{"num_hidden_layers": 8, "hidden_size": 160, "num_attention_heads": 2, "num_key_value_heads": 1, "head_dim": 64, "intermediate_size": 448, "vocab_size": 8192, "hidden_act": "swiglu", "norm": "rmsnorm", "norm_place": "pre", "norm_eps": 1e-05, "positions": "rope", "rope_theta": 2490.0, "rope_fraction": 1.0, "qk_norm": false, "attn_scale": 0.125, "bias": "qkv", "tie_word_embeddings": true, "parallel_block": false, "init": "trunc", "init_std_qkv": 0.0369, "init_std_o": 0.0, "init_std_up": 0.0369, "init_std_down": 0.0, "optimizer": "muon_variant", "learning_rate": 0.00954, "beta1": 0.93, "weight_decay": 0.0071, "lr_head": 0.00626, "max_grad_norm": 1.0, "warmup_steps": 200, "schedule": "wsd", "decay_fraction": 0.718, "decay_shape": "linear", "final_lr_fraction": 0.0, "batch_tokens": 16384, "max_seq_len": 128, "doc_mask": true, "train_tokens": 121600000, "max_steps": 7422, "dataset": "wikipedia_en"}
MLP neurons of a small language model. Each row is named by its layer, matrix (gate and up: input weights) and neuron, and shows model dimensions 0-95. Each number is 128 + 32 x the weight over its row's rms, rounded and kept within 0 to 255. Numbers have three digits each. A neuron's up and down rows have the sign that makes its largest values positive.
After each neuron's rows, "fires on" lists the tokens most often at its 100 highest values on Wikipedia text that the model never trained on. A number after a token or word is its count.

L3.gate357:164058136108127155168128117150086124153155119134138091090099122099165121140162177057166118178148123194121165185153120100126070129203142196144112133181173079095102168131143102162135104149159152110090126210112116105148149152106175082114127103169088120137174142154159155157107105096132094172
L3.up357:173108134148176108187149111122075156078164102115069118068135120082185145103134123131083127115083086157158151167125189167092154130148180113160129130150107137112151137140093095111080151117100155080108100125113133148181061105059099137146184109118129179126137190134129145148197100093124178154
fires on: " was" 14, " dep" 14, "b" 7, ":" 7, "d" 6, " grand" 5

L3.gate365:138146091151133165096139150117093172106167132120110094136149088114136144102202139087122173148100055155091158146170122168138136156143165199151195154144141124161176131071136091205127211139090085139145151096141133129120114153072066120133106072143149130091134178109077202112154107176095073149
L3.up365:151135069105068081104131072070127157145130087180110144085149160133062101144108096126152192137132169125151140159068101096146205123123104114198139086166146115129109082114075148135160112164149106132085068178168140149148103131103106092063098131147155125160150165135126166133120084184133088096
fires on: "d" 31, "r" 29, "b" 10, "n" 8, "l" 6

L3.gate351:153130177099085128163094152103071177073124123094124106136123110120101143130157123093172155094154139160128168104176155166137120153105142175180126139096151127143166131125112098177103168114118127079085137157116120138117128106132048121059086155108167113094098100098125145128120136145165137143
L3.up351:083152141160126093136107117128140177127161148123177096132124172188129083173135114099180127128140129128166100166194128122089163103071087142133148174102087141189111108090075135162162074186123141165142062167114168125090105143142141085133072086089128119108116124143164081145208132144137167093
fires on: ":" 59, "end" 5, "or" 5, "ib" 4

L3.gate40:154172150182110112173136169156122119132107141100089122052163131145177145133127125119102098168100137117123131124176098185159101172075123145124162124097168161109121099118079197052152178099066092200173133095113140151105107125100192164140078102150106074131130169071122123110109120135122111192
L3.up40:062140166114134177091147137132147148101053117093112105177146124147072131224090152114108155163113176115106086160132140076137151116178116127130161103094099180128132084161117099072153136175138116154162093153069064167137151129075159128117182133118214188151122129151122133131104155143088122078
fires on: " and" 14, "ess" 12, "ke" 10, "ti" 8, " UTC" 7, "de" 5

L3.gate286:131099110138091098104139111054190159159134109151159117156125126139125172122140160166095067174118136137144163165126149156108138161178141203116114200069159151134178072142123111118116143110089137107106134118123069147110056169089155134177109132099154140158119135106097152148131161145116094135
L3.up286:127128091090078066148064159124090107133154110162148108156113111120055118096193183138081090194182191146129137175061151089127127145070105118137139148115185148146130099131158096164132136091105155143137122094129097115121037183099127144201155194118146119187137126120145150163153159106173137142
fires on: " where" 16, " while" 15, " when" 12, " By" 6, " ve" 6, "ut" 6

L3.gate18:155150141141119135146094136095195145164120069138099216117104182150129116162111121124166138134167152141128023124149067133145140145094128149114118080105090144116152129156132123096156122131141110127163116132101183117155135166110144166165094138176114091198100055075144115128129129137125134142
L3.up18:098148117068143133093128180149177085160119081147117143163064140075035136129122152077147123145141164102095147119146082139171141138137108119119122132168165132130141082124154161137143152196115130084154055112178091174114149113116170146177122158115132128086134088063092082180131121104104102125
fires on: "\n" 34, " km" 13, " Cru" 11, " Summer" 7, " Pra" 6

L3.gate14:143099111193097134098157148164161124160129120128190088159151168127134085098126133140094091173195123152049057113186113166179176164075147124132120166152128136150120101108114094149104065115104165113108133137204146117139039138170144157132173101137089113159170151042157182091141151112113162126
L3.up14:134062116127139137133071143119099142115182099101081137066170115089188119143150135155132113157106128113155188128169134189135099179105147060082093150155144093096128133201166126157135144066112118125137083095138102133125145100121126104119155104172148169102126103138138165104156063117157080114
fires on: "s" 29, "ces" 10, "in" 7, " shows" 4

L3.gate420:153188130159147194146104086185161144150076149066097130047177087155099087161121174129154196205148101151066097125085102131125113109168196172087118108176122113125202138160079136110069055132095126153170105115140139077113124071140106104188165119149128052137149118088104134136137126178117070173
L3.up420:161142118068093165138144143123151039123073095071101186066141118095112152120125152204123174175077116145096134114152099119124113182165117167132111073102147163097233156122057163111097092155123127131101137113147136119184094145116149160157106121090158094138182049122173096075126139132088081161
fires on: " which" 34, "." 13, " that" 12, "der" 6, "inc" 6, " unc" 5